From a checkpoint of a small transformer trained on Wikipedia: learned positions.
MLP neurons of a small language model. Each row is named by its layer, matrix (up: input weights; down: output weights) and neuron, and shows model dimensions 144-271. Each number is 128 + 32 x the weight over its row's rms, rounded and kept within 0 to 255.
After each neuron's rows, "fires in" lists the words (lower case) most often at its 100 highest values on Wikipedia text that the model never trained on; "fires on" lists the tokens most often at its 100 highest values on Wikipedia text that the model never trained on. A number after a token or word is its count.

L6.up277 [121  93 145 103 154  93 152  77 164 154 104 127 113 174  96 158 140 122 120 141  83 113 100  72 146 142 112 163 102 138  94 120 140  91 105 115 105 168 143 126  68 123 115  93 130 145  93 125 140 127 145  86 149 148 139 131 126 149 108  74 212 143  76 187 170 133 109 102 127 157  68 167 159 121 108 108 128 112 192 121 164 107 162 132 153 109 131 166 132 137 101 144 133 149 104 117  70  79 150 133 111  55 188 124 157 201  73 152 143 107 104 194 128 106 127 108 111 134 151 132 159  93  85 143 162  77 121 103]
L6.down277 [152 158 114  96 122 118  85  92 141 151 160 114 183 179 117 142 142 151 144  67  86 183 122 136 166 105 104 180 134 163 134 103 170  92  48 152 147  95 160  92 121 152 110 121 125 169 107 129 153 141  95 132  79 138 129 187 157 148  91  95 148 104 150 136 156 136 168 122 163 121  89 139 184 106 113 149 126  98 117 111 102 140 141  94 115 153 162 116 113  91 200 156 175  91 102  89 121 101  88  83 158 129 147  79 158 162 118 125  82  73 139  92 156 162 169 142 129 177  77 110 129  44 155 153 131 139  83 106]
fires in: "a" 21, "in" 8, "of" 7, "won" 6, "scored" 5, "win" 4
fires on: " a" 21, " in" 8, " of" 7, " won" 6, "ed" 5, " scored" 5

L6.up583 [102 143 155 156 115 156 131 134  90 136 185  98 144 125 138 140 136  93 132 130 122  74 139  85  98 123 126 149  99 104  97 130  80 114 114 113 143 113  72 153  85 100 162  82  41  99 195 104  79  89  94  99 108 113 114 163 166 144 111 157 165  86 118 115 122 144 109 154 135 106 176 121 110  93 125 115 148  82 108 125 117 141 143 165 157 184 119 189 166  87 165 140 152 126  74 152 136 109 126 143 107 107 147 142 165 196  88 140 139 119 122 103 137 142 128  97 126 171 163 157  96 118 219 151 162 106 146 156]
L6.down583 [135 129 104 141 153 148 119  73 103 101 109 116 128  98 140 141 137 160 127  85 163 223 152  81 102 118  95 147 144 127 146 133 162 107 113 163 138 157 138 114 119 127 130 128 142 126  63 143 140 121 147 111 134 107 159 119 172  95  92  98  30 159 104 106 169 132 144 178 137 104  66 137 148 215 167 128 151 118 109 121 175 124 159 135 173 105  97 142 100 184 145  73  56 134 154 127 123  90 174 103 147  73 155  99  72 126 143 157 156  81 207 159 201 153 142 159 191  91 119 151 147 132  74  86 126 119 152 110]
fires in: "the" 23, "of" 11, "two" 9, "early" 6, "new" 6, "both" 4
fires on: " the" 23, " of" 11, " two" 9, " new" 6, " Early" 4

L6.up668 [161 137 187 136 189 154 167 167 129 128 117 123 118  90  62 141  90 129 149 115 130 152  64 144 120 149 138 118 112 142 110 154 118 157 123 122  72 150 120 169 156 117 144 155 144 120 166 139 121 102 142 152 141 107 136 110 118  92 137 184  65 106 119 155 182 118 125 139 157  95 164 126 169 131 108 134 140  84 126  85 101  97 158 141  84 130 144 183  86  60 133 106  63 109 139  78 125 145 135 145 157  79 113  57 126 132  98 133 165 124 158  63  95 115 100 153  91  77  80 131 144 116 149 112  94 174 163 146]
L6.down668 [139 149 138 133 108 178 146 102 139 139  81  82  78 167  65 139 110 149  62  91  96 154 148 122 101 116 117 110  60 103 132 126 131 105 197 149 162 107  52 151 150 143 180 119 147 155 121 153 166 137 106 107 119 108 130 137  94 164 134 125 122 121  75 126 145 123 154 168 122  86 170  90 149 118 124 179 182 135  87 153  73 115 184 132 148 110 125 172 134  77 168 187 104 115 117  92 102 111   0 142 114 126 160 128 130  91 183 136 133 114 161 123 164  99 160  85  67 140 118 147  58 112 126 136 147  60 107 148]
fires in: "a" 32, "is" 23, "was" 17, "be" 11
fires on: " a" 32, " is" 23, " was" 17, " be" 11

L6.up950 [103 161 150 130  91  94 100 130 104 153 110 129 157 162 102 162 135 150 152 143 129 181 116 157 102 168 137  95 162 134 181 118 107 118 118  91  78 142 113 125  80  67 126  95 128  65 132  83 125 104 153 109 161 132 114  91 144 139 103 111 111 158 102 115 112 127 138  60 119 142 100 132  85 105  99 132 125 161 102 131 182 180 129 148 116  76 188  77 116 130 199 147  76 100  89  96 126  77 148 158  89  81 167 111 153 206 136 146 116  78 175  56 110 142 142 137 127 108 134  67 129 122 130 149  98 177 144  92]
L6.down950 [156 156  87 137 105  65 132  88  90 136 134  60 135 132 157 146 156 127 176 171 130 156 106 110 158  99 135 115 110 158 125  58 223  97  71 149 131 136  90 133 140  90 126  50 125  74 146 110 119 131 115  80 111 104 145 178 153 190  93  82 116 118 172 148 116 105 106 165 160 141 173 118  78  68 128 154 125 109 122  91 107 128 135 108 133 142 149 161  78  99  96 177 113 102 142  59 122  94 161 125 106 139 165 179 109 134 176  77  91 200 162 118  35 175 131  98 147 108 126  91 101  50 145 174 143 172 133 102]
fires in: "an" 81
fires on: " an" 76, " An" 4

L6.up1903 [ 95 115 123 120 114 129 105 138 199  76 198 164 117 170 105 109 165 143  93 149 123 155  81 154  79 130 141 149 114 171 143  89 104  74  54 123 183 121 148 176  89 115 137 101 148 165 151  97  93 133 101 101 190 139 169 160 142  97 130  84 107 168 151 161 152 124 154 110 101 142 107  99 103 137 121 182 138 118 143 137 177  79 101  89 111 222 104 132 125 121  68 111 170 173 156 142 105 107 124 122 173 167  86 102 165 126 146 129 186 168  81  60 104 184 118 153  78 103 130 161 102 160 135  63 112 160 154 109]
L6.down1903 [124 137 137 102 120 127 120 126 176 132 101 150 140  97 131 161  97  90 180 114 121 160 101  89  82 117 134 176  92 122 177  90 148 109 193 100  83  93  75 203 165 149 102 192 147 205 115 128 113 132 154  96  95 127 162 106  94 167 149 129 128 100 167 152 125 174 129 118 167  79  97 145 114 128 189 130 119  88 161 115 129 107 124  55 127 120  66 143 120 188 165 156 106  97 119 107 168 134  51 165 110 118 154 111 164 133 156 124 103 136 106 161 108 114 127  99  79 131 118 150  95  73 143 195 119 146 111 130]
fires in: "of" 31, "on" 21, "in" 13, "for" 7, "by" 7, "from" 5
fires on: " of" 31, " on" 23, " in" 15, " by" 8, " for" 7, " from" 5

L6.up1600 [123 147 117 104 117 208  79  87 144 163  84 132  75 132  82 179 139 121 148  94 132 175  94 166 135 112  91 139  83 102 103 157  75 158 135 109  82 152  92 168  68 101 153 129  88 127  89 137 119 140 156 134 128 164 138 115 106 132 162 111 113 116 133 177 129 120 133 111 162  82 124 172 117 112 140 111 143 131 126 156 130 119 146 108 131 141 156 197 145 127 104 148 130 107  97 143  90 204 116 113 197 136  83 116 187 142 139 125 149 111  85 143 125 148 104 155 133 131 139 151 157 113 143 114 168 143 102 140]
L6.down1600 [ 83  95 109 112  47 129 113 120 132 233 105 125 140  63 110 152 105  78 135 109 126 155 131 175 163 123  63 119 169 133  72 112 113 138 138 112  81 133 161 112 156 102 137 208 138 113 132 124 159 154 132 166 143  79 116  74  61 154  98 139 126 119 141 144  90 153  99 141 162  59 107 116 117 149 136 111 148 115 136  92 104 122 110 105 110 132 173 234 104 140 180 125 164  97 128 116 127 173  16  78 160  84 160 139 145  98 110 141 168 140 101 159 137 131  97 168 123 164 155 133 135 125 132  99 126 107  87 129]
fires in: "a" 98
fires on: " a" 100

L6.up237 [182  78 166 175 163 138 152 196 161 123 128 171 168 144  97 124 106 125 126 130 120  85 100 123  75  94 142  88 171 141 185 102 125 158  96 155  98 103  95 154 142 131 113 145 106 129  66  93  56 150 166  84 129 141 133 126 120 127 100  86 154 156 126 144 131 122  99 131 132 106  57 144 157 184 135 143 108  66 171 133 145 148 128 165 130 174 143  79  98  72 116 147 155 120 137 168 109 104 145 126 129  91 160 121 141 126 137  98 121 118 130 143  99 107 117 110 145  67  55  91 131 150 147 138 111  63 126  58]
L6.down237 [102 185 122 158 118 123 144 110 138  81 120 109 116 132 146 147 141 108 145 172 180 177 119 101  97 150 144 130 152 118 135  93 176  90  93 116 149 153 147 114 150 163 122 106 162 122 154 111 160 150  90 192  95  90 144 131 152 144 145  94 101 139 150 127 139 166 105 143 142  76 166  92 102 129 146 138 163 176 112 111  69 136 149 183 130  92  94 126 169 148  52  84 152 123  99  75 138 164 126 122 129 180  91  91 148 115 153 146 145 104 140 129 182 137 101 115  77 146 192 151  63 115 164  98 112 168 109 118]
fires in: "is" 28, "are" 26, "in" 9, "by" 6
fires on: " is" 28, " are" 26, " in" 9, " by" 6

L6.up1666 [ 97 143 144 170 143 123 106 181  82  96 153  84 163 101 190  96 157 127  93  76  94  91 100 126  68 133  86  94  70 130 139 137 103 103 137 101  95 136 116 150 108  79 114 126 162 148 143  93 113  67 115 123 114 146 144  83 154 150 142 123 159 132 100 160 120  89 105  99 123 177 134 122 128 142 140 125 160 101 102 149 154 138 148 157 145 178 162 155  98  78 158  87 150 122 121 138  99  87 123 101 168 122 166 136 101 174 117 170  97 103 176 150 115  79  87 113  49  88 112 178 155 155 112  82  35  96  84 136]
L6.down1666 [ 88 165 132 157 106 116  90 126 126 151 105 106  77 135 163 123 176 114 154  82 186 167 113 138 104 147 116 122 140 147 138 146  94 139 156 143 162 106 103  78 137  86  91 139 145 152 134 152 158  72  59 132 147 202 161 126 183 171 161 141 117  87 154  69 118  83 163 133 112  85 144 104 131 135 127 133 104 129  55 150 150 159 163 163 134 148 121  95 147 163 157 104 158  82 161  94 122 145 154 152 101 105 132 127 176 132  93 102 149  93 155 104 113 131 152 154  59 155 126 136 132 105 122  71 148 124  77 128]
fires in: "the" 61, "two" 4
fires on: " the" 34, " The" 18, "The" 9

L6.up286 [146 118 123  85 120 138 196 135 148 124 130 115 172 130 150 154 102 161 172 165 136 107  67  66  99 119 152  83 146 124 101 141 117 191 141 113 117 121  83 189 112  57 172 147 127 107 152 123 160 160 150 116 166 147  80 136 123 156 104 121 111 141 113 145 120 107 187  55 186  87 123 137 192 106 103  94 114 114  95 148 136 141 131 148 124 196  96 163 176  97 208 105 119  97 171 138  97 108 156  88 143 130 146  29 154 120 124  80 126 127 131  87 162 156 143 123  99 162 195 120 108  74 136 161  81 132 138 103]
L6.down286 [140 108 193 204 113 122 124 121  86 165 138 112 181 176 138  59 151 175 131 134  98 147 121 161 102 148 122 114 111 142 100  99 119 167 144  79 200 176 174 128  98  99 167 172 102 110 154 110 135 114 104 137 153 159 137 122 119 158 110 100 137 155 148 136  77 137 116 100 153 150 143 133 156 144 122 136 153 125 131 106 126  56 113 179 143 110  87 139 197  88  73 131 116 141 216 144 132 135 170 125 129 192 139 142 122  72  79 160 133 136 146  99 127 168 136 126 126  94 129 143  91 103 144 126  57 111 130 145]
fires in: "is" 23, "i" 9, "stated" 7, "decided" 6, "was" 5
fires on: " is" 23, "I" 8, " stated" 7, " decided" 6, " was" 5, "Ev" 4

L6.up540 [111 176 222 145 148 164 140  92 153 142 140 158 114 166 141 135 166 126 114  78 141 122  75 126  84 126 162  51 125 159  85 152 155 140 146 108  68 126  91 168 148  86  72 122  98 143 123 134 109 161 149  88 139 111 105 185 132  53 193 125 164 172  93 147 107 122 131 206  96  88 161 124  96 111 144 129 168 114 136 166 131  88 160 139 130 110 122 141 161  98 122 102 124 152 131 152  76 150 115  82 159 186  95 118 107  97 129 149  68  81 122 153  87  77 125 146 169 118 102 111 173 133 127  88 132 114 111 128]
L6.down540 [143 181 102 124 121 144 109 129  86 109 189 132 207 105 136 164 104 162 128 147 116 111  90 109  65  54 100 126  88 116  68 114 136 160 153 154 171 128  50 120 140 138 104 140 141 138  56 145 164 114 171  96 128 135 121 196 127 129 120 139 125  60 179 132  68 148 140 147  95 167 121 118 105 199 150  77 107 150 149 125  95 137 115 117 136  69 153 124 136 108 178  81 108  99 146  97 149 103 122 200  67 155 165  89 118 119 158 143 101 154 172 144 150 149 183 145 119 130 117 181  76 119 173 186 113 103 113  79]
fires in: "after" 21, "during" 15, "in" 14, "before" 8, "of" 7, "to" 5
fires on: " after" 16, " during" 15, " in" 14, " After" 8, " before" 7, " of" 7

L6.up1833 [129 114 113 139 185 133 166 133 116 168 159  81 125 144 163 105 113  84 101  88 125 130 132 115 131 121 157 108 114 161 152 142 129 145 160 100 117  91 111 133 128 114 101  81  91 128 231 147 113 100 122 141 136 125 136 107 178 102 150 131 118  80  95 127 110  72  95 147 159  85  96 177  98 150 149 159 135  79  82 168 163 150 107 113 135 123 105 110 130  47 124 126 139 136  48 144 147 120 134 157 137 131 110 122 152 216  63 165 115 105 119 166 103  97  98 112 121 145 114 147 164  84 156 136 102  60  98 143]
L6.down1833 [107 128  98 151 136 120 151 124 151 110 114  36 103 154 134 111 182  70 186 154 138 142 114 130 145 127 108 118  90 113 157 155 127 152 177  99 202 116  85  93 136  92 140 116 150 186 124 141 134  63 136 146 147 132 187  98 102 157 151 126 149  76 146 108 139  86  80 132 143  77  84 138  87 172  97 104 134 124  79 181 179 149 131 128 116 135 129 114 125 102 127 145 162 153 104 143 116 149 101 114 152 107  79 135 160 153  74 162 162 126 170 133  91 106 117 134 150 159 113 154 201 129 140 147 106 101 129 126]
fires in: "of" 19, "the" 17, "three" 13, "few" 9, "two" 6, "several" 5
fires on: " of" 19, " the" 17, " three" 11, " few" 9, " two" 5

L6.up2220 [134 141 134 166 124  94 112 112 122  93 106 106 114 187  88 124 140 195  94 116 160 153 126 116 151 108 149 118  90 136 159 105 100 126 120 174 136  58  99 178  47 145 108  45 124 142 103 159 138 103 188 125 137  96 130 142  86 140 143  73 102 141 188 152 147  65 164 123 120 130  68 139 111 119 153 124 176 114  90 119 137 117 184 170  74 121 120 116  90  97 143 196  99 145 168 140 149 114 148 117 152 124 175  88 146 169  89 143  60 137 134 121 127 156  95 210 105 111 140 101 112 148 106 116 111 145  97 118]
L6.down2220 [217 158 151 150  56 113 123 113 154 116  90 115 167  71 162 115  78 207 158 131 123 113 124  87 120 104 128 110 135 148 111  92 130  98 136 129 186 105 108 162 124  66 158 148 125 132 156 110 108 108 158 113  89 100  77  98 165 130 117 104 116 213 191  69 126  96 102 106 132 152  66 144  98 136  95 152 110 195 100 156 214 109 126 111 159 112 155 152 128 170 112 190  66  99 125  80 127 111  79 120  98 161  99 105 162 168 191  92  86 124 139 126 177 187 176  92 178 155 145 131  45 120 129 156 105 124 149  88]
fires in: "an" 76
fires on: " an" 78, "ena" 5, " An" 4

L6.up2049 [155 133 125 106 144 127 133  31 120 142 143  54 136 165  78 143 119 109 117  97 117  86 108  94  77  96 150 127 159 161 130 122 117 173 113 147 121 141 132 173 105 162 141 112 141 151  91 106 146 165 154 103 151 141 143 165 220 112 125 109 104 114 116  91 158 127 123 156  69 134 127 199 189 118 123 123  71 137 151 155 132 109 142 161 156  73 160 132 101 117 120 154 130 120  75 126 116 117 121  63 105 100  65 127 147 135 137 102 125  96  86  91 176 131 112 125  90 123 141 114 141 120 115 133 118 126 114  99]
L6.down2049 [ 97 184  48 113 100 102 165  76  53 146 156  78 121 151  98 130 139 111 135  99 194  88 179  56 114 145  92 126 149 171  90  83 137 127  84 202 140 106 169 119 164 227 165 105 136 193  66 105 162 153 104 171 117 128 117  92 175 193 188  49  95 112 156 169 113  87 175 162 113 153 138 134 132 120 127 129 128 152 141 135 143 113  86 145 136 156 122 188 167 158 154 137 165 127 142 105 113 115  94 134  84 136 115 118 186  83 154 128 158 132 131 120 127 139 107  97  64 115  66  99 134 144 152 117 149 141 157  70]
fires in: "during" 30, "the" 16, "following" 13, "to" 5, "of" 4
fires on: " during" 22, " the" 16, " to" 5, "During" 5, " following" 5

L6.up743 [171 140 141 111  99  95  61 105 179 175  81 186 154  85 165 127  53 132 167  70 144 128  86  96  46 142 129 108 155 113 160 151 150 163 143 147 153  87 104 128  77 132 132 154 148 156 101 101 127 167 127  86 185 133 113 162 105 162  96 218  72 165 131 159 134 115 141 121 143 165  98 141  57 101 199 150 148 171 181 114 149  84 184  96 136 134 103 151 158  74 167 109 119 122 116 117  84 121 152 118  84 138 144 151  54 177 101 157 142  96 111 141 103 112 193  90 116 117 138  90 145 169 144  83 106  86  94 132]
L6.down743 [169 123  77 140 103 124 162  76 201 144 147 140 177 135 184 138  50  87 143 110 136 140 129  75  95 161  81  87 129 156  88 140 117 108 116 117 158 137  92 171 115 136 160  99 131 161 108 159 175  95 113 128 206  91 169 133 111 164 115 131 115 110  45 170 133  93 132 177 145 140 141 149 134 131 128 146 109  91  59 135 124 144 138 115 195 192  92 133 163  79  67 121  77 139 144 145 130 157 143  74  98  91 161 120 130 110 139 136 150 150 168 132 118 140 160 133  60 136 128 167  32 103 102 123 136 124 137  80]
fires in: "the" 41, "a" 17
fires on: " The" 38, " A" 28, "te" 5, "A" 4, " the" 4

L6.up88 [119  67 154 111 124 132 124 188 105 115 189 153 121 186 133 143 104 130 116 120 152 122 131 170 121  40 108 112 123 127 119 144 158 116 107 152 113  93 150 166 135  67 116 101  97 156 133  94 100  88 117 128 202 129 159 163  94 119 138 106 203 163 156 166 119 103 107 202 146 184  65 110 132 137 158 172 100  77 183 118  72 142  89 161 109 141 174 133 118  96 126 154  91  94 137 147  57 137 164 123 159 117 177 141 134 150  80 133  84 123  94 182 129  88 140 108 123 123 101 136 155 110 127 110 132  60 156 104]
L6.down88 [145 130 106 203 119 107  70 126 183 150  78  91 175 133 104 133 132 105 143 103 124 150 128 155  78 143 125 162 117 163 170  67 143 109 139 137 128 155 102 186 117 152 142 139 110  63 127 134 154 111  72  85 122  77 174 108 169 155  95 146 150  81 152  89 172 145 117 156 141 101 197 183  96 128 147  84 135 169 120 107 150 131 171 113 117  80  56 148 113 130 142 133  57  63  25 128 111 163  70 115 156 144  88 146 111 145 125 117 142 134 139 115 121 165 137 113 131 142 143 145 100 119 102 132 157 134 103 169]
fires in: "is" 22, "are" 17, "do" 7, "which" 4
fires on: " is" 22, " are" 17, " do" 7, "s" 5, " which" 4

L6.up600 [114 146  74 154 177 123 190 154 130 137 117 179 172 177 149 119 119 115 119 126 111  99  73 158 105 128 133 118 140 180 117  90 142  94 151 105 156 122 173 130 137  91  52  73 129 119 112 149 165 112 133 136  86 139 121 158 129 100 109 167 119 104 160 193 108  91  99 163 127 144 153 121 157 135  71 173 157 124 138 129 102  66 193 132 101 211 204 135 140  88 181 194  96  76  70 133 137 140  89  79 119 122 155  93 154 143 111 122 152 144 104  93 166 126 103  96 136 143 116 170 135 120 120 149 181 157 148 124]
L6.down600 [105 190 153 138 123 121 201 142 138 163 143 125 129  73 164 144  68 163 138 118 144 156 135 140 104 128 112 169 172 109  76 158 129 118 116 179 174 141 132 131 149 133 148 104  88 142 115  97 143 112 134 111 129  84 134 169 104 181 135  91 129 159  96  77 206 156 111 143 108  81 150  79 108  99  61 123  93 102 216 121 190 153 169 145 153 126  89  88 150 164 122 154 110  60 149 150 167 149  61 140 108 134 132 116 157 118 120 110 128 120 129 169  67  95  91  55 198 119 129 165 106 181 104 146 126 116 144 160]
fires in: "to" 24, "of" 21, "help" 9, "for" 6, "all" 5
fires on: " to" 25, " of" 21, " help" 9, " for" 6, " all" 5

L6.up2780 [172 125 162 115 208 152 185 146 170 127 116 128 123 132 129 148  79 122  86 106 174 115 160 166 163 127 162 119 149 132 104 144 151 130 152  81 148 134 182 127 118 115 104 185  89 119 178 135 168 194 130 127 131 120  83 108  76 166  80  98 133  77 145  99 178 138 127 141 148 125 139 154 161  88 136 141 126 157  84  99  94  89 149  73 119  99 155 141 124 101 183 103 145 158  90  69 111 112 146 114 183 183 156 118 153 125  73 100 179 148 171 119 125 177 120  92  56 119 114 144  98 141 153  96  81 122 151 151]
L6.down2780 [137 155 169  65 186 154  55 116 180 145 121 111 143 140  96 100 127 151 114 112 119 184 158  99 141 112 149 161 143  96 153 181 108 141 154 174  81 178 114  84 187 125 132 181 177 211  75 195 114  99 184 163 150  62  84 166 118 122 102 135 176 148  59 126 118 110 145 157 150 150 168 111 119  91  90 123 118 147  88 104 105 151 104 118  80 112 150 116 128  88 154  75 142 127 148 144 164 137 164 160 124 159 173 201 121 120 140  46 103 137  88 127  74 173 146 151 171 144 175 167 110  57 116  72 152 189  75 128]
fires in: "has" 36, "had" 13, "have" 10, "can" 7, "at" 4
fires on: " has" 36, " had" 13, " have" 10, " can" 7, " at" 4

L6.up156 [153 144 138 148 122 171 109 138 168 145 158  81 133 115 161 147  80 130 126 150  58 133 107  95 166 121 156  88 141 115 135 140  77  90 146  84 104 130 110 140 178  59 133 149 150 130  84 111 127  83  65 154 114 144 172 159 172  95 143 170 106 164 126 179 213 100 137 151  93 168 157 149 156 156 131 120  83 115 129  96 104 142 137 172 131 161 142 182 104 107 127 166 148  97 116 156  99 137 125 156 129 107  95 143 119 157 176 124 106 129 172  85 124 121  98 122 137 173 122 111  82  86  91 147 143 125 125  96]
L6.down156 [143 160 110 132  58 108 177  65 129 136 138 121 140 102 154 142 119 194  99 110 118 186 154  90  82  86 110  79 133 143 117 101 144 162 111  97 120 133 162 137 149 109 113  99 106  87  77 136 173 157 135 139 136 116  76 165 137 174 130 141  97 138 132  97 173 140 159 144  95 116 173 119 208 195 159 110 102  85 149 121 153 129 131 106 126 151 137 130 105  73 171 145 106 109 140 122 158 184 124 107 173  70 130 101 128 121 170 116 112  70  81 116 132 166 105  87 138 138 115 115 115 104 114 103 184 156 167 189]
fires in: "this" 13, "that" 12, "to" 9, "each" 8, "called" 8, "named" 7
fires on: " this" 11, " that" 10, " to" 9, " called" 8, " each" 7, " named" 7

L6.up1899 [111  86 190 127 140 154 120 112 101 113 168 174 104 161 115 161 148 178 157  98 136 116  47 122  65 142 152 114 132 176  52 153  68 145 157 192 103 176 100 123 147 100 147 174 153  69 103 124 104 140 131 101 117 107 148 154 163  66 168 140 137 161 121 106 155 164 112 104 177  97 133 188 137  90  95 127 118 109 114 150 137 115 157 165 105 135 213 121  83  98  74 126 120 128 159 147  58  87 124 149 182 129 117 146  89 217  56 129 150 129 187 136 171 124 137  90  79 129 114  90  75  93  66 124 133 147  92  98]
L6.down1899 [128 115  83 150 117 139  93 156 124 104 139  35 153  77 127 125 124 155 143 125  50 133 177 130 122 112 106 128 146 168 188  88 154 151 100 115 168 169 170 178 179  99 123 172 165 135 160 126 121 106 100  64 135 126 152  94 175 101 101 142 167  77 145  54 184 151 164 154 160  89 153  88 162  96 140 147 152 158 113 180 169 142 115 125  84 108 169  90 108 124 166 158 158  41 130 117 152 100  62 110  69  85 108 148 131 135  86 198  95  84  78 105  68  89 166 114 135 119 156 133 172 119 157 149 183  77  51 110]
fires in: "with" 16, "as" 13, "by" 9, "called" 6, "known" 6
fires on: " with" 16, " as" 13, " by" 9, " called" 6, " known" 6

L6.up1277 [151 139 189 114 109 101 155 139 111 138 165 153 119 148 103 135  80  90 114 197 128 114  94  81 131  68  87 128 136 185 133 171 159 114 146  94 105 148 188 124 145  98  91 117 148  78  96 130 134 166  85 113 186  97 158 104 145 168 125 124 126  95 134 127 100 128 170 154 133 153 113  99 121  74  99 142  77 103 121 122 144 118 159 169 116 130 148  92 122 152 143 113 144  85 144 167 127 191 158  85 173 109  74  76 117  88 133 127 139 119 129  68 188 139 124 130 122 110 193  98 100 127 118 122 105 105 170  71]
L6.down1277 [124 135  99  89 172 139 119 144 115 149 156 161 142 121 116  80  60 220 116 176 169 115  96 170 150 115 127 131  86 136 183 117 142 145 150 129 169 111 121 161 194 112 175  86 134 148 161  58 120 189 143 142  85  76 122 126 153  74  94 146 127  89 144  90 102 181 104 124 116 153 135  96 119 155 158 128 141 177 137 106  42 146 136 141 118 181  82 120 129 125  98 156 113 109 113 111 147 138  71 185 137 141  92 116 162 148 193 135  98  71 160 150 114 148 151  70  99 161 125 130 139 126 233 147 147 108 149 142]
fires in: "to" 13, "before" 12, "from" 12, "by" 11, "that" 9, "at" 8
fires on: " from" 12, " to" 12, " before" 11, " by" 11, " that" 9

L6.up873 [129 141 188 112  79 127 131 155  78 157  94 120 136 142  93 130 124 143 108  79  93  86 121 120 156 101  97 119  83 123 147 126 114 136 131 134  83 112  99 118 118 118  47 106 108  82  97  76 129 174 114 181 132 133  86  93 149 124 140  70  85 124 185 163 157 111 141 155 132 178 105 135 119 135 141  92 172  62 176 184 117 126  92 130 158 176 174  97 134 101 177 139 171 159 148 115 158 149 124  89 208 108 147  79 190 122 114 142 129 125 125 118 206 177 132  83 128 170 124 105 131 117 154 107  68 149 150 124]
L6.down873 [173 114 163  92 121 140 168  99 188 125 148 135 159 155 151  87 133 111 124 133 122 153  89 133 170 131 141 126 128 134 165 138 143 133 140 126 149 132 100 103 136 154 156 107 109  56 165 164 143 161 121 155 108  96 131 132  50  93  73 127 118 104 111 159  64  97 116 116 178 102  71 152 140 108 138 183 138 113 169 120 156 112 119 147 133 116  98  86 134 119 124 132  81 156 134  89 122 144 117 160 159 145 141 117 131  95 166 102 112 127 116 141 123 125 152 121  92 113 173 177  93 119 170 171 143 149 126 143]
fires in: "had" 54, "have" 16, "would" 6
fires on: " had" 54, " have" 16, " would" 7

L6.up1112 [179 125 166 138 144 127 167 140  98 132 142  96 129 140 196 162 125 124 123  83  81 159 138 187 140 115 149  88  94  88 146  88 147 104 153 151 110 154 179 189 112 118  88 196  69 170 115 139 115 160  33 135 127 132  98 171  73 114  98 151 127 156 127 106 136 134 114 141 141 125 109 152  90 138 150 115 115 137 160 127 152 165 163 152  65 166 126  82 121  96 108  88 137 116 103 159 145 168 118 130 124 161 108  95 106 185 146 138  54  97 126 117 143 151 114 114 136 129 130  69 128 131 102 152 118  94 111 108]
L6.down1112 [105 131 103  95  83 163 183 146 127  80 157 159 144 128 173 112 135 108 120 122 153 114  69 171  58 126 130 145 117 113 130 126 118  87 180 130 162 108  70 128 165 150 118 131 140  93 145 129 170 111 108 100 178  65 129 184 124 217 148  84 106  89  92 121 143 175 123 106 175 121 119 132 152 115  74 111 155 177 146 150  87 170 130 151 148 155  88 151  84  98 146 110 101  65 105 101 111 131  48 195 183 145  56 140 162  92 133 187 167  95 188 106 172  96 120  42  63 173 114 152 115 107 162 220  91 117  92 143]
fires in: "after" 38, "by" 18, "without" 12
fires on: " after" 23, " by" 18, " After" 14, " without" 12

L6.up2152 [139 134 112 182 138  74 128  77 171 134 102  60 155  95 156 166 154 143 103 106 139 117  98 110 132  22  89 104 109  80 154  96  91  56 139 143 139 108 124 151 169 119 101  71  69 118 138 100 164 160 131 112 104  93 118 152 141 106 132 133 138 130 109 117 151 113 130 127 129 166 123 106 149 130 109 127  98 104 119 172 153 103 131 105 140 113 151 111 136 144 110 118  87  51 136 106  66 128 121  83 168 148 104 162 146  78  96 136  92 111 151  96 101 177 202 132 119  95 132 120  67 113 159 139 104 105 119 116]
L6.down2152 [100 122 129 129 149 114 151  74  91  95 132 108 162 135 121 147 156 114 104 102 126 100 137  95  64 170 110 120 158 143 134 138 176 104 126 115 140 106 191 142 166  73 135 149 116 119 133  89 104 137  88 128 157  98 149 128 145 134 101 131 105 100  99  68 115 137 145 133 128  99 174 120 102 161 100 131 109 158 112 171  76 100  89 134 166  84 140 118 128 105 169  99  84  57 106 129 122  92 141 150 136 147 126 116 168 138 190 138 130  88 130 173 146 138 140  83 100 119 168 175 126 127 128 123 171 150 100  78]
fires in: "of" 22, "following" 12, "after" 10, "under" 10, "during" 9, "to" 5
fires on: " of" 22, " after" 10, " under" 7, " following" 6, " during" 6